Weights of a small GPT-style language model, trained from scratch on English Wikipedia.
Training: a variant of Muon for these matrices, 564M tokens.
MLP neurons of a small language model. Each row is named by its layer, matrix (up: input weights; down: output weights) and neuron, and shows model dimensions 176-239. Each number is 50 + 12 x the weight over its row's rms, rounded and kept within 0 to 99.
After each neuron's rows, "fires before" lists the tokens most often just after its 100 highest values on Wikipedia text that the model never trained on; "fires on" lists the tokens most often at its 100 highest values on Wikipedia text that the model never trained on.

L5.up254:32 41 49 58 39 32 59 58 83 48 51 55 54 52 47 50 51 61 38 41 61 50 57 72 49 48 70 42 56 37 72 42 33 34 60 58 45 22 40 34 49 66 50 65 50 53 41 53 67 29 47 53 66 58 42 51 37 50 63 47 60 61 54 70
L5.down254:18 63 64 60 45 47 55 29 54 63 39 37 44 31 68 59 48 51 52 52 69 45 51 58 46 81 21 37 64 43 52 38 38 58 56 45 72 48 65 47 49 55 31 45 58 60 37 28 52 53 40 46 49 40 39 79 73 35 52 52 31 52 69 46
fires before: "\n"
fires on: "==", " ==", "===", "===="

L3.up932:64 29 40 50 43 70 58 34 75 65 42 45 41 64 56 41 47 52 43 58 59 37 39 35 50 34 49 42 55 38 37 43 56 62 33 46 33 44 57 54 72 57 62 53 56 53 45 46 74 35 54 77 50 56 47 32 57 40 62 47 71 57 62 57
L3.down932:44 55 42 39 51 47 42 46 40 52 38 53 63 40 40 70 51 33 44 57 62 42 41 58 66 61 36 35 43 34 46 41 55 52 38 51 47 65 51 69 43 44 44 66 51 58 64 46 65 37 39 62 34 74 46 40 54 58 49 78 31 59 58 57
fires before: "\n"
fires on: "==", " ==", "===", " ==="

L5.up574:56 31 36 50 49 30 73 49 54 50 67 45 62 64 43 46 58 45 27 45 48 47 54 50 43 36 74 56 61 40 24 41 61 44 37 66 25 72 41 59 62 62 56 39 43 32 47 45 59 27 56 48 48 50 28 49 56 42 82 53 67 47 66 49
L5.down574:61 42 60 76 52 35 52 54 52 42 32 74 47 42 27 47 45 59 27 37 55 61 65 51 34 45 58 40 51 69 36 62 53 68 63 55 59 40 37 47 56 53 84 52 45 53 56 52 59 43 58 51 43 75 36 41 56 44 40 48 50 39 49 42
fires before: "|", " |", ";", ".", "\n"
fires on: "\n", " ", " W", " D", " A"

L5.up957:40 48 58 49 49 44 59 52 27 69 57 51 45 55 38 72 52 58 46 54 48 41 55 43 49 37 47 65 27 52 44 37 49 60 71 69 51 44 72 46 33 70 67 61 56 72 50 49 44 37 38 52 45 48 40 34 57 46 50 51 35 51 54 75
L5.down957:58 48 29 55 69 66 41 64 43 31 56 71 43 62 53 47 31 60 55 58 59 20 47 48 33 54 24 34 30 53 29 41 75 36 38 39 51 36 41 65 60 29 68 49 48 54 50 49 62 38 33 46 47 48 48 30 60 48 52 47 36 51 65 60
fires before: "\n", "ers", "born"
fires on: " =", "\n", " (", "b", " ==="

L3.up940:53 39 45 48 67 77 47 34 55 50 46 59 45 46 54 63 32 56 43 38 53 54 65 48 63 56 59 38 29 71 53 68 37 40 68 70 30 26 42 57 57 59 45 57 37 59 48 60 53 32 43 53 76 30 30 48 46 12 57 42 86 41 52 56
L3.down940:56 61 80 62 55 37 39 31 39 50 54 27 40 39 57 46 60 54 68 39 45 53 53 54 61 67 28 61 48 20 63 49 60 56 71 51 72 59 61 44 45 48 39 51 34 55 58 31 42 53 62 36 60 58 50 45 69 39 29 62 29 56 67 61
fires before: "\n", "C"
fires on: "\n", ".\"", " Mc", " \"", "\".", "\""

L3.up169:50 39 41 63 61 43 58 55 39 61 42 57 45 63 54 59 52 38 63 51 45 53 48 44 27 56 57 42 49 60 34 54 44 49 48 44 41 49 59 42 56 45 43 62 47 57 54 43 60 72 60 65 53 55 63 54 56 53 41 73 29 46 61 35
L3.down169:53 38 63 41 45 49 46 45 35 38 43 45 48 74 52 30 56 49 58 57 43 37 28 46 62 39 48 39 27 46 58 40 39 74 55 69 46 70 64 44 41 64 39 55 47 73 59 58 52 31 59 53 60 58 60 31 29 64 34 72 70 46 52 59
fires before: ",", " the", " he", " to"
fires on: ","

L2.up494:44 35 45 62 42 65 47 40 49 49 55 45 49 57 44 39 53 58 79 60 80 68 53 66 64 57 53 34 48 37 57 51 40 47 63 54 52 49 44 51 53 46 50 59 57 70 48 59 61 18 52 61 56 42 30 46 55 48 41 30 65 27 69 48
L2.down494:41 55 52 52 30 41 49 47 49 56 45 45 52 41 52 57 46 34 42 55 55 51 46 51 44 41 59 57 46 49 54 42 60 65 50 34 66 49 65 40 49 34 29 35 39 45 60 19 39 47 49 38 48 34 55 41 34 29 33 40 47 78 52 33
fires before: "\n", "-", " is", " In", " was"
fires on: "\n", " It", ").", ".\"", ".", " She"

L2.up530:68 50 57 62 77 63 54 53 48 48 39 60 53 48 63 44 58 56 57 48 42 47 52 58 46 29 59 38 35 52 50 52 39 41 59 57 51 58 46 42 61 66 72 61 37 50 42 57 70 40 69 51 48 52 54 53 80 48 49 70 60 54 56 53
L2.down530:57 59 49 69 46 42 50 60 30 44 54 58 60 42 36 77 48 29 51 51 50 70 44 45 44 48 56 32 68 46 52 18 46 61 53 24 48 79 49 41 37 29 79 47 50 57 64 60 47 72 60 68 32 46 40 33 36 43 38 71 31 59 49 68
fires before: "\n", "-", "==", " he", ":", ","
fires on: "\n", "ography", " where", " however"